{"n_kv_head": 1, "parallel_block": false, "train_tokens": 610100000}
MLP neurons of a small language model. Each row is named by its layer, matrix (gate and up: input weights; down: output weights) and neuron, and shows model dimensions 64-319. Each number is 500 + 50 x the weight over its row's rms, rounded and kept within 0 to 999. Numbers have three digits each. A neuron's up and down rows have the sign that makes its largest values positive.
Before each neuron's rows, "raises" lists the tokens whose logits its output raises most directly, leaving later layers aside; "fires before" lists the tokens most often just after its 100 highest values on Wikipedia text that the model never trained on.

raises: ": ", "atic ", "ery", "; ", "ber "
fires before: ", ", ". ", ".", ": "
L12.gate718:511562501473439455469486470454532523427453585518471494611497494540523524611430401414504612414518526545519540489498530492533612477466560433522467525512613494489576508476514466536567546501596581551471371499443494567501564453615540473397475532471584514598521557441478465438515563530359503536479402439532546557520415406507527566499441574474580516479539422561463498470458480492490494518527575568541491422474547543490458384479448539549544496513575495523489445522540502593557459531517563487533517481514581467550590520551489580518538578510544519482457459527517506413521504515470458447535458549467420574496520500497510525458444420465477448514525570388515437567512577529455524567498524581518484499446655461531561526565517502532491465442560554471516494629517528386562505576519463
L12.up718:495564479477495539409530518453452521581502486573620596447580471489480494428465486454449483527472489486563543539534518532477469501463489545578466493540500472485562524565446496512527527549465494458464466574531502516451571399513591486507548377534455544562534459526498490404515527494432533515561436429507502462571505467505460554501426473474544457535541497509468531556566482532483465436607536540513472531514490494623359469520512532526625413560448476526541489503641441549515588408434441485541490471497511483421484509449450548438570477465536386469455515575489478448562463512556436490552530457540493539484619526496451535434538434462563468498535544499483481559452552512395448425499454494447561493629548452557551535447529482504504521541431487500494496585453594551527472438398509
L12.down718:550530524488483532519489526497514498562608561539417423457505552467458483390497535515537516487562533481501539486584465583507526515599584538421555526481452510557483539498451452481529566542436495467478480532488423478462467443541475530523511563428480438566516522532512549532441471546502529546565444462474617548511416487531551537515622471496443477460481529494485463478543516434511560412553484588501554486492509522517501567611498480464492532480572617484515428466520550460492511541469517488512524497454448564473548479468517550451456530408499556514442593499492423562561514421504649533503587484469466490545516568504460492427396524506433493578514478624423597521528501461533510493483518574577516471501489400517549612454514451503550486513439541536552537527568535467542508448483539

raises: "', ", "' ", "abb", "'", "’"
fires before: "', ", "'", ". "
L12.gate306:575485505513452521457494383515514604408430532492474558487494483529513533552430473494526541503427572452534501492536596543535431589522530493472538474471497563511562563496469498589516556460566528481527503414425399494541552547527463548480437442539492511506632505531446501487514506466505479584554587574513561500519498533555540490429688484413498429549529488530474581425444567457464498416527490491554454455484412500565517515510570457550459513477523392469552461580633450482516428544540481472486492558478472555511517440480508533525498503475531586557515460524447489499457553495613536483484485462589452465437533478455605393427517545496544436473502491489476480573576531457554505459453523451479593553601505521516399464368521484466420470499488535419352476453496445454510522460445476
L12.up306:525444423484448591421486461456476511451534503491554578461532475493487472485518488462515420512457451535482498422574460471472469473540441587483516473466464546458472508449534461545530575515523557439526517469562545555509450576529438554455495427529545389550443462442516536456462495497506540524488548512500526476514457577489384432543538501462475493498583523562497601452499536465505558427511563615560420511507475601514530483433512477575545518513457480509449486405525458449523460488506449566517492475466433498480528538410506481514563540482487488529442539510572531539404534534561471497531573488529480326505466459484494422525422579489553451557487621499547449462432505477534484537571448524553525447514502474599548544448544511575457568557431576395502566481448501464475480462553434
L12.down306:466493572491440504498493498536481448484531524533543563504484436494512596500418437454499516513492490576604489492592550511600494452554520481435587517483480486466535483470464537506552587525468531549480538452547460486584556526465486574398458489522528451475556523548639456535546492451510485486419420432512587508447557506530456446529514565584546479456436480546422564555446470382432620477524512533515412487536427558539430499332468536485560499431466541454509496466546461409530418494460497530424542551472504513561527450541498518462515464528523509495404458449438512462485497553493523474473516507513449523494480495514551414503445581520480472583492474519450497591462520521559425542489495372550504620505526542527512509421516438487362454448455426509463492448505624492545541600558506

raises: ")", ") ", "): ", "); ", ")==="
fires before: ") ", "), ", "). ", ")", ", "
L13.gate117:429534420442491455546443448577422448481559542448511507502515551558532496518500432512566478474347568528482504513494545492472461504466542431545485500485537388549603444491506521489441484519540494409484502423558428500539473544488430555556588525550496494496514429470548525487504491458572488489506496489507472445486521545512538553447470500407495526488537598617514499489526489474569536496595561570519507521537466436427486586586528471520457580441560554473484555478507447497509499592453477462475649533469515389589542464534554472536576455489505448495554534580472538467506474457470571506512529597491494508584483479584555515506542448441515469421476548605462477612447526437411559504549507475561421473480520494472615453474526508511572442511554591588493577440405460472563450508448490
L13.up117:620414482520573495492497495444587498519492561522527442418532434523497552517465455455509493574519575486520527546562496469503533534588521456452498494545460566440542546528393525507578464512411427509580527562516467565405531394557494522537538458404530563536481543441534468501539627537378450486497431531499500570530514481445520470527451565548557454479514558457506421473473441543476509442495456422538437428524528584514500481395522490574503514533471523537514356425470493504509461430567513548547473490530497539407498550452507543493371507388456510536446483502510494542426506533516386527514483534578473429435421538407468473498514501532478492569498524493484447432512482604504455505442501607409601441523463409513557551508519510620454542483453513468559450519495534501463467552555565
L13.down117:422518518441495476494456518561410449512512523506512512544524516562451477556583558477584456320414484482453521480487455494492486523464549532544507539473517351467656432526475523477457561469516469479537480469589503477556490650507461578497469522555522529494531383530463528479514473483551494488448518477514477358453499547513571536437519492470482515495446509546449555570509485492524478495537504526544503472500460421452491526579604551535452558444433467524482577533543472501549517551409497416445577518475470504605513460493487498536552479487441444521507573534457503450521523495498573496477577477480589561573446488508532593435490498444460529477464528597488460619402505444466582549594561499537459525424540474527523487505484539519565581542583622572453490427435482500583433512411504

raises: ". ", ", ", ".", "\n", "-"
fires before: ", ", ". ", ".", ": "
L9.gate1229:529433517435460590529569464451490453514549557487423513490545524567488446596532429521466455363400489426415494576477476571450535524569529458439495423528444429489571487529438567494433495444522609502515440501496464512488461528587489514503483564475537446568437561484532486495549533450575519584485490553575516506564547449410518580500488479524473535457538479507557458433472513421458443433562429407512490490492554444533477481530530547442622452594484562601460478395437437459473432514523484537453581502466508520509538500610407499574463478509448520487467486451552531440489483493446385606495454524551468438517496569426562525500520480511482542501541414448467573459497544584493476517529472543510548406479565444493524520564488526548570589526522428549479594533456503369437500534456496
L9.up1229:472481457521435514513506473412602569513504489466472496417539433517435507451453440494463574464448507518497543508466464520420521496522543465453586472539455441521568526531566536415482501426570534491488457417430475544493575480534395422435533475479525483542435474432448458495602455544484472487504519550524513518512578428518458623606470495440396550529536549516619475451525512482522426504506511540497477432463453532532490545541451529461570450511517586540473477426511518422447520481473419449508480528460504513513516521499517411485454579551412515446450545501516440498583538522550458509498461482418455432488470557498449414424451400551536431506542405496512432487474585432420506473555568555470580361482546487505503500512559527508502578478500521568476554538432458328477533487456537
L9.down1229:601468466449511527513447589482495492513598472509458521486540490521465520534440487437489494444506518466431536565482492489498518526530557399568554487586541534483568543481501575490596520527539516560516414471356554521439540547538474572489500432497435564523520484453417492457565434510553513482547443505568503471574510501452511410488504458516480463511552504495437454488516469550533421466606559532477573553466510518491468493526488456453472543460515466506471411433463409460497473517511475553499474445507480532565540517510486482450444534506435458519543497565504538511414464510516505556553487665455406496541478605467449503423432424541449579523508543510461455543483552581490500490564449511467506488482441489491496568554488576522486541492470467461456520543480487492497443518489557

raises: "that ", "that", "on", "these ", "they "
fires before: "as ", "to ", "by ", "with ", "in "
L13.gate515:537586469521533545455500488458523502480451492474519458508525494444609520488645468540449487509457523487451553546472423546552523412452499575573484440422408500475438479485466581562495498506586413581562441526489477488563542492557526484517489603525611546471594537481513460521563460482529513512457401466512513469458524450550479437532543513457608567562531484468472478566468513568478561401593566510448502544408485426513428612461515442471523523499532538410499439470536495486486561546575517519572493549499480455435507446616437591523608549566533476465487461518446549464562554454455605466497474458571575456525643506458577480516395566436516523484513476531517509550499475467336554525527525534537416559571541460449454506593426465494520455444551512494488451596493573521539458464485522
L13.up515:484553586496523454624559544473477578496466525456496522581432496570582534525448459526559514537509587573513528433523549520475379446553514536412520513561479531349439546511465542522488466456422523504565574579479505550531482486515543457459487558446545512600521409487490570542483564497552564437518396554496537420490486491494448531480429525481473481579428479509458557425556543520469454533498528447478404592523383498529435508480455543501466531509515486496516465474391547435531458473566493425535473472494480426467484445525488449492564458533473564558581459437571528490515484443534503476525488516394500490545588508485501513506448442478506495472427530517531523592561454468379504527491382494401493540483520571529518571484410541499521464458622409436465494464548539516540482437468523
L13.down515:483548453532449493456556457433487553525588473508541486605491475455437556512479513464548510544586553431554555576477514418495522546561529514621544584601487470448477524401453432406427462535528458662454501517492493491467494539453451451508435443528593520537473439586412581464426465458504514541527505473477491436531458494386436508474503469456492447521501549496577497568486502538475494523471466537499542529509524495573520567522505394452494462454479585473573579528473431506407533522456591568533552497586599483557446564456461424474452522420498489584489518513565422487506550522529492432551447613448490522532563534478465502501591450522498545456464466460492534532568525492501474537493525458535533520473489573507602435443543448351504482454521539468469509536500433525514502516481496

raises: "' ", "’ ", "mi", "man ", "ome "
fires before: ", ", ". ", ": ", "\n", "."
L10.gate353:559481440489441468458421478516455511460457492471475478500592452437544466580452458516513543509468488493497492487523476468532487478543493525464583461529436417477490560511545503471454541487452572463600512517498434478513491580509501540377530458559594538536463514540585514457534460500527453404466424517495422499528611469513482504555437472475399480486428387503464574456618469464525490477543504560435440502494515551540481428583535567580544465540580447543565444520485517498479544506501599565455552533540536448449436529462574399495463509544520471448529488573488515442573444575534460451583467471501479375547544558559395638507485491469575464485542543441519536502410404476487562438510454433510559399530508553581525508468581494473509451553539505574482506623493532530461559594558571
L10.up353:570476466472569586500376558460521544509463617460453468511532481469511561519536493539526575509504450540553548488477440430528519523592484554423553506516598490507592533535545551513532491441478567464387447482539462445539531581538482492486512519453493423449539440484555542522526624444449550509492525563464458478603419496500507511527452512474498433553531470547485443480451503392520476511463500487472329512505534567538423467568579548547499492432507551464592504455527477527512569479471515508434502465512473546542550539406467545563473540528527571460449453547467452506599523555391448479575539555494608492488519570514511623478344440419561447491554476459609572586480498484460470518381543387474530489515563474619485510622538560533511555551564513580576488470489546509433553399500478
L10.down353:432511507507450500510441552483517508550481374502550532410561454519497522443521496475506482552515528518424570489553525464387508562628483541532649427444569478443536431581505554440543457573491507518584529514470530389464616557525470513459516419402478466485409584476497476523442509503585498594551526570455521514562555443388564455560499416441476401557488484491463514466521474407513503424565555541507377469489522552433514414478494440487506495479518538573561472572448593497565493500546512513473499520456523510532431508523454489461437532518506504514537511573517483532499533602494448519476531447428561416528448538557469464550392468479546553536513427463496520520505493454491493491527486581448546379514522470477459518601592523513429439547499437487610565585478513471534552522544465

raises: "-", "' ", "'", ", ", "’ "
fires before: ", ", ". ", ".", "'", "-", "\n"
L6.gate1269:550492419450521457445549508573428497467499509434501573558482517503515519478532489454494545450470587488425593601510578430515466479496492465411530480466445518451520522481446572395532527474565519471551497542499460491472506555540509489450552453523593495490555489527551457550441508515551557479484518524543497374553559436581551480385488537525452508498499467515439551455441392436519534534554386452482372547438452500516373604550488428479517418536522443436417515538498611427447459580442440413553491448510499495643450417557501529510484526433515430479458472536512574519444466574527521534525601467497384509449521438543527605514459545427508496569560593449476550592496484604494496484466524437553540505526565500584534487421570469466507445538576464467519454481497543480574528424534435
L6.up1269:478486507494553517510431520565548482402527502423550482523477457449422519542401505459475575418511495489542551512478461406533462391503493467591506521440440451434633452497425392514495569482506503421510567451484503475448505551486468551417434506538600460498502532490541528502520502456499439430587485504387433472438475429534472375497502517558507580504541581497433523493552448406465530477525488452535470511460520514573515509537480530570563402406476543461539441471479496489544501492479494505447549567485539467398500506458601422484497527483622441388499568479558433473574520510412513490484477577473521550454516456564525400421466406503559571390453533481508447492391508499615534501439539489463519520509539429475444417422470551408527452451555476492522499442454598578516451396662519
L6.down1269:522430456537553508457419499479466488507529475545582549395443420476607486528435509351440502483486469476536548550553511442539474486528526556452555478510604473486551525501515541511473466383465522388594585432352492513510521496383535526455487527512390521450495467464539509574602483480499544500403421403434518382544458509522571472541494462530487514549524513558510516489418558482549492501549426449478469493424490511561495521487562578605508495490520526557510455552537516550547436544520461519491511510551412509496516413558506507586431435511517465460543418582413449539494408439429531477535685576525666499516445487528436511427525546573516508460499504510495513463449494558543488469476515481431509503506485447498520536542618512447523465453604420536593469507517635538434546438483431

raises: "by ", "with ", "up ", "him ", "other "
fires before: "by ", "with ", "the ", "in "
L9.gate837:540521514492496425376504413521558492603526472493511418500505355434457546483514445408505588507527546486421423456477565529574392485503544481416495515518519504541543509521514534466486433494524457500520399575476561442477568533495531557456567524432565482448472469457572537486518551463551542535543442491488475538563371535544554562540580434471516526485474517509479517497488561626536527483539449547566537563484487453500485454491480548421499465590402534508413452529545478535508495436481498491543597455503423430497523513547572548516641568496466610603508495501478501491521528498543493501568525433495494541515584498479555469558503528575437518385410512529524526521537472479539516503512555575556407506599484508495454417451522569410395565515509524510387415472441518421479473478485559
L9.up837:464486453565568407495582501454569547516614476521506537501576520493489520549491553487402589424460626560477469475512666520584415502452473474480483457493434513481465565543457484560491559493586459477470384519468539514449514396537533612546533519489547535450519532503514472510471545543541585489542506447539464458472513520482594555437525448469525472522511438469512590514391481578524569496521521541546585492475461492413511430463440563511591453531487548510474534563505556521555510469515446484547526559554453479396516461538479525475488457455556565434489569537501541446528429464641554525517447537516426495498487507418308553500448483484545480586439515514578408530486535585428587420510549575541477484560497484435565508366540496603459522531533470519493535522550527468397475513389521
L9.down837:570603541495566491518505407502497519430523515514471359545430553480541564545576535472382523407504460499479454562516559467484481532483467519471528528514497385466499427551545609398600491441542477484454491470510467507481496561483509570464459494514439534526513516381560505558521417530551509479521490405496489436549443519459485531491546380396526463542476473543514494563397500503560513509559552495575539500492503507425480433485554460512424518509490491504518464520483504579420503516547553413383405557479527371472521447445523531530489427473513603482470556476480467486540439497473498575521466450441479512539485557466543538490504506448478555482550483387478523526556469594533487450485399487531453467477566580416458354443457556467548485546599458502535491568486539520511609550427509

raises: "of ", "of", "tib", "Grav", "Mc"
fires before: "of ", "and "
L10.gate937:486507501453547568542556452587520486481482515525487511472537511494510466479462488489449476485507538536577512546505486463399514417519531578417503543475456497492533538410494557590620561524526575467549554490421466551518529556462462445475441547463470426504465480403397543541447448445476572510529510484586568512455514466491459576487472482587533441484515486456521479535482437474404539521428518499527452503458506610427402554536539571593558515470497644596441563519466527533450555554578500433518514537518380562468483558560427562357462467529579538466567469543491450548503521508489509413438513440473566489437535515438474509506503495481488457538596474642440354597523579513563490528494426469496654487480442420549470494443519482466572454507496511547459486434449494532570499505557424
L10.up937:449483528511547561581452564498608549410497496513436520512544479456505522472561443548499500467477555570476602413434440464412566478444430569470593473562500543572499467430504488439532477490448520494478529535456467488476487523477583516539528595520462454553630477555437434515545456512513528521504440479521608477454506588511492558537504532594505518467522517525464468414428514504526412597495563532535506496488609486416452482493518515453529480532548495601534542449540626494468487444501404505493521476549483460425542458531463539551533402333483406499493491443555517458491412408479443465511439485481571504431385589583566595487575554546542461493483424515548483391477518414501489525482522504511526439509463476445524589431498609454601529557528477584446417433477442535529463479455511
L10.down937:485471477522456415519498502502486458444392563534511513575385533449359485568536480536461443568476544532476448569471545514559546404474496464492436525476460525509545499449526466512494512553493452521479576424505554468485497488525474488461482520511423528529496495401490428553499461611553444415512607480527524564578452505535532517467468599644419516398522536464504438471433506443462575421543539544384517496526440481564512436574447393381604415486448538468521484475480531459605477464530469483492494423508539531464565466481521543444493484517518530478515472423391460505450485551453497555455516475557490461534464440533602539513524474453596550582459473436492531528502499407527444394454517492541475450484413520468461489503553548426458540525492500483494483449400565502428489450504515

raises: "1", "6 ", "3", "4 ", "4"
fires before: ",", "6 ", "7", "7 "
L13.gate919:577463514488499553496579512517535592433535484515505490564565588550516504531421427465504470474464490494464492530449587502472458538563555608471477548513547558468541493403561475483442594423499633511531470406532436466547440448566582540490454523548428504592434550552532451561538478412481471389431509456620515461511487504510473457537540589459428488472596498494440430483557414508524372563450545496596479532493594417491482514537541496434406473540447510419455531512515494457443544559516530450546445556463491457519394499505513481453446478462498506520528601470434508572483502551520512560583500503516546431598492428559671499532478524553492584447445532544450518526510550562434530421487495482476465460516406476600572579489633546559535522530474465493470497443515520544524487493484531
L13.up919:476562456491407523522522554505480540501501555495467540594470445535389529511555495463538488434476490516505529506479547460492590486498449596558457580542499515549505540473516454430479653502495573533536480485440403526531523464518520504577546509562561560439513471470587519483543393485480452468498429542583504602492488544523422477526536588506482504558542485517535517469522346509537456415520453513512589402461522483513463484449537532471486546459452600559572520488474542546491574565607513420565547421481508453560475459537436441515615543425451446436577489420497439546508433528460501457560581549551495407431520599498494641498513532539379493462518454450462580478483555458505486522499447424540539492420453548569458538467446485515450437527501650558452424441490585514444498584475481
L13.down919:483558542471537466548476513506483573561438506528527474507472514535514478587490512617483588471483490532508559448491378527533461577451594462436475514549585546569519484450499494503472468559453410548553564499445480479478520519555591492527539491499496463488548615530437504501497529511542455574520590517510458489524529556533505530585556453523459515471517489418474452516547512444476540509498475530475508454454524458357603462528583389488453566491454524492501481635548505491474544569393582506515482529479585496523530461534556435546458540535554482591505551543485605428571475460481565528492418514536434568616494414538517552502473529456423412556542554551517469568490548523501546498422485460485507540520401534461469513437622557479547560446446440463528440487401450503468473510458495

raises: "'", "’", "te ", "ton ", "te"
fires before: "'", "', ", "’", "\" "
L13.gate531:525503556469534447567558555478562546458480462513451517499521518551456363512535436530481596472434504455423497521546514523470517525509485441459524521463575538547524502567498487515495551519520510491502485448518508517437518484518475393477612510504539529471526532470531523450438453432521384462419476541532569533478618409489537467505545406481455423397420367581552484602382474451492546493551581445536426498656423598516426454502496545500452459442512492509467446489534517394515539567510615563453470539436414516552475484529409472528577454454515495545508475454522528479620582561395462492451475473515573530391515560514560445576487626555551543501512573518557469516585495542474614485547518451514459578522437548493472530512583450508470557522489538457486517525475519408565467539480564
L13.up531:484468509579487481495519494485566494449516475539451488504489486535446573486486490493511479397501539499459437538525469539484469523403575497545534474509533510533521457519457555527465509585551511570577482508513546575510495433566471484509513540498529595534569434543565481586580456441513516599467516602515463547500529473491496418510345459449437528464511510448552466505509558572472413433568522589444542528559429426496604613460442550466503503416569518461517500586432509349484564563537507481427436533441488488607630484535572499512518409449424439487562433509516453483534479558434577413538407511478523439485377479490489467458590437425454544426480526493414496480426490476488507559515409482414496529443451500490539501472520481522447512357468535548454546484499441541504538487504535
L13.down531:452530501503369405567514510516496489574457444478555450493477420407590451489451578431540444540503535445613494519552497516485450472487585533482456487488493475477531489505388470469597589450453467530459534522489496415467560454395428529527493530531455522489564407452477362549469498553556554516493480489521536562497519412474457542531514519484481556537472605492434402512498510467447514484437573538600556423580472426468612476572459499566532547534504473396492514510485494470549454500402410407477474532531485530545448538488459490395472412524535460384505416541481501562557491527465473507517480535447560553623417466540549448456582468499445526498518475541508452482432487510476549492495497435583477498476496481514530540521541511446493608480419500461503519566493501529483469473462396

raises: "to ", "into ", "toward ", "towards ", "from "
fires before: "to ", "with ", "from ", "in ", "the ", "at "
L9.gate1247:404447483557517462413520521476474475579476481477568551534568454512632424471576454540496507495543542493514551454552582545553496482471604550450470464519559531501430476557528468463463535470509535484561419559512469487503546446506438432488472574536430437521516464494423555514496488585525537523560540512546458403511449468464477497463572590534554499493443458572527448501475605566540411494477570491419460526511427498563523413495448534461571538481516467468587558488522483545546540532556458406447594440493525478533431432506484493558552433440539600536574539508541440609475507620486476508404444440481468490510496464545410487519443489515421477561432478540621518502582517527572549544525471482533532520541472473534489546542494529423548465405505592508435471504478443509484432609517490
L9.up1247:520517538525506417471467393538452460490428518452495403462520530489498517440660467535344586474563548504558491474506526456430418552463572524461497463464583453556456509570442423489531487541440468442552471580629499572546537446538525466476537542432547424552540528472475518442508515465544567542454500513474461428547546500552480503482567525551489547552470393507461530553437522546541509481590486505490491472484475578520421460480407484359616514536514466450515537527531572576466447539518507506495497473400465487517510520464396561499507512523455450386617532532535516463524480539525451428501485500437477432445473426536530533392434556477520473522473519451518503510470425562530493440476512569457583588498571514503517445550496490513558466486514466596477474550491511443469459485565511
L9.down1247:476598557515584433409457515572420497538488435585454496469545533527486520429557449538444396445456571486575520440543486470433463611507566519478500483401489423476411592511580430459497570622435509472543501548490485484463517454564504532464524503512466526495489502490448607518513426467518501492569470501475507456589498560538476496439576467497523550505507475562502490545451527572529439512488473524467417493481480551504475556453449536519471472426476586500574515501513518478435517475492478489488482450516507503534528500498383551574535608405424505507479527525608540473533548535471589379424476484477638422473508547486592508502465493501552554551481419449495422492523495493490528609486455492448581625480479513376523557588459490511464444551544542488496543513456523529499584600453530

raises: "'", "’", "‘", "' ", "’ "
fires before: "'", "-", "’"
L13.gate767:533544499506489595548537543445476487466442545530460490526513469500493584494518372449519506490437581463474441506582484481475544457529537595462457375462521534389469465469459465460413548513534519492522457486475478557569494525579555426469592533506521502616469525531553454534516486520498426502491585569568593515589469534559470591537555474478527384509486565498452492534612512570531552486474538499417467517531519521479521491469508526481404383439537491473569421519585443382524466576512533455563536558473468516533605564555507496507544401562395502475587448453518486441534432381520502463454515479514602498498503550438486475475522541507514500505631576495473528499571615511406496504539469523423528558454424519520496412502442441571525506437595508509466483532449452571503523455428499
L13.up767:467538439507604423494572528475486490412529464530453470439557519520445513472473402518520484514457552499421489591484544497476477470497490506449501534541580537490468468506528535553557553437538514506474471523502556524526472524607475426515516468447560466506547528484530468552523527546564390468443565562537496563582551475521497529502448486445535515476614469502564519487375428432621505487498538426529481601549533552560450558528488448498418585509483472579476500551512487358486515494579562453515539536498483467569542472443458516477599425499540482520537551506487455522653597425486463554464468377511517524533484422522523563508463463509495468574582531544443435427500472636479434486573483548387488532388406567540430408498471497506481517553404504502473558487470421458435489475523511
L13.down767:503493634415492522494471388517519469579397561481465546451528587438467477460509506470505458541566636515503488495526569462431596488478490426473457479448500513500497413537457479436569570479459444481532509463489431406423528580467447592518535417380529518551545459579524507592482516496437461503451443545522565441490456520562561648473512507452481510544466552548528515524482471500489558482527425454456483498462506471458470495481529409545579575536476443399479487538532418479486451500420448444526439514559507430541437513506458472543432514548523503456558481523469502552567402460536497543537559497567554457609494564528467400479492529602555485474522446496558504579578483485519459475566582503653516495494475426506486427474559458575493396489542496506524515496541573455524545505422412

raises: "'", ", ", "–", ": ", "; "
fires before: ", ", ". ", ".", "\n", ")", "), "
L3.gate136:530519449423436516457510499479494445528593474472501405562572419515515635568555427469486521530514425444592479501393545525515456476509519523420527443527451617506647575428457435484441506454459525525516484508521500557511515508559543375495481493565490411447573466495521530533590537504405608510534541578580517471493590560514442578569481506492494517428575500540450470520493417483511481480489457476505528577485452450504539497432601481484505502536432447465461512548571503451464465412488465553431556429589410470444532535537557495533504463540563551607428517477500528544519480456473464444568501490528474509460496544452502541526544388437579563488590464409501399533475505478541563584470395432506502470541438539485543494463501511493559462530434602448495411565490500548536580428447493
L3.up136:518503422466499550486449474409459450522521541459508455602539510579566612581536511554442536488541461440557486506483488480403525475487587443458529407510490549503571521501430531536454545468535490420524466478459473547498514519537398478491489481454507474429574492570535512497570628528515617510587441513495505430571522528561471550500530439502474486438521500508447422553495487531415361552486493460452535544483542478520540456446625504474458451572503548462509489531508564475468467404455472552392499512476449470481521540466564480467509403503507443628532537471439483555538464426493556444566471497571559461521573540506436503542521404454551563553443382505521496544527500500535491589425532415496446518538577466503471553507465533514514512544485482477504425534501521523463555489546519
L3.down136:514514450452449449503457555514409483478462585555437460521557448506403492567497476480433509426486600542491570492534512519443472497464509444482532531576536577498543528477441521481506495500455545451545534340322481500502486585521499420470458417493458554534516527533473519476556542608454578493472547500524546512564519515473583524459552483482564494312497543472480520537481545499494506512461543492511495542557539421530459464400545430504491451490513541417459546491522509545435440473432538567503446520452470521361519522489539536516410452480437530516526480567463573614489428530507514494483543469519478429496442532482450534485530487523487533508561437508535486536453521538476496578556542468531493502564546400513562514513483499484521427508557563465541494450470496548559501505503545

raises: "with ", "with", "With ", "there", "together "
fires before: "with ", "to "
L13.gate984:499641573467488485406561490460520558578479473505519495580465404435470430509466498555509482507536506492461414454550602479507538505424515545526453517453445510510472443567490510475507466581446520506476538591469481582459525532546507562523483507558481431511531530465511488547437529573441457477538566563516439518581509489440463500394508433426529544526505473527459514460455510474530558478464439525506447516489493495531475546412419485516550545636457533494474453470475445504505500459532481420524496417518522537546570465438404535557490498533490505489424499556495495551536481567493522474425473476484541463494531537441519537536470460509432560528397431524490520556504483430527414497571481493579460595471582554563457467465493503480517537479519506489442505563541456467449557502554431
L13.up984:463600565539540539371553499404396570512476490387522539577502535543548502499467476500467572526545593513452448534543535537575451501469529488538492498536530502565446547589440467528453610494521497529515432526527555588443612517548474418591525476473425513525449497468570512457394471549554449552557529447442497528553536509566384520450562469498488421556456481468492473476478466547518551585399499399467486550405570450509484427482396521485574532526438554543502500500411473523456505460538503458542510437503510506535549534528488563564458494540564437461492587525548489513571529478476495529471571503487507421499595478511575607482580442557504582577461439607500520449508523482445401444533498517536541479486512585502366426470488504506443465486559552570382439456436482520581447518448569
L13.down984:517504541519533434514531541447438508485540505504431520513407582414491497529480516503476407535588525475390470424443613481481514528531395534556466599441496517517475518556509454509481509570423454447516486525521533490497575532401461457422467559464473555514607524574585472552431491510391496471578519443567581466522481471504470511452513467452426499568402509483512454563469500571621550527483586553507524582406540413484538502513444436489458584469465409466529418553489545557494465488548466536544470473500495489417519454443463516502449543473486508544439528533558459524527501508451521440368465498514548457499505550395528537545493494494494465618532539519507533564454541464562403419492468525481452516511542633525500471490453545496436491425535473512393475535506517538434520458473327

raises: "of ", "out ", "ten", "of", "serv"
fires before: "| ", "of "
L10.gate1101:405459404438564568466522495535427593466514580373541468580535448486533508527389456544487569503619451512542542482443463501502524415550466559533553554499466525555435456449449487415475530502465437537553514533471431586554426436522531500471549477465565564464451473601478447532448520527414494541509433523530512457521497510407429502531460505505477489493399506455523444539490510465444496569525534553484547591461551517558524517505524493458493469500465497449547455521484473512466588498604527407509485523470465546432601566520481497550559451539480525409526550498476505648516561470422557481553481606548449593544538566545503418481543503512468442503545514504507441535528455316461455461491520559563433501521487459585572408433497473464452555539477529523432462519505550402425538520488415
L10.up1101:478434471434539489450510460594447408376509465497487477517476488559393561532493564455548547472491498501491451548470493474504523451566511485497566550468547505550374527502493438494470486522515534637466526596540505626516486543523565668480528548473518448535492511473508493547523523493489540696597466499542516553499421552507534502525465507491543454394464544533602472561503365486429451565566557452540533528537484508562559523443480488464537432513523541439529495468473591504540597450476460366431501495574509568513541510520437524577556502437468478496440526470452510425533490516533539463548513482490535546598549556587458609557525478541472623556527505420583419552507433448544536455477489536482454535511516442538573447579516487498421515540611496541538457576513495510581525492509464
L10.down1101:538501482494547492566613383500485405427462514518451494640503523509475409481507480511370472511552409468526471590473533545534433477473496432458600562456523526557529445504521592481483482443496436566483507437476519506497449481531527496398459518404577539524531512520466448363456522472506575532596572498527547630474626550442510585562491547514466430381572478553531490465407374485533587449467510554458511414527434489494457493525548506503496395481446493472459506532545500424523588516528505369533541509582451467475542491516502559442500529524482545503614460480401471522369526379411537445575454599519494554488394500447434557512527517424525529488539526483542435492493575428537528483490498443541502558536467516462566451488466518549443577512477457574598501474429520521566440452490617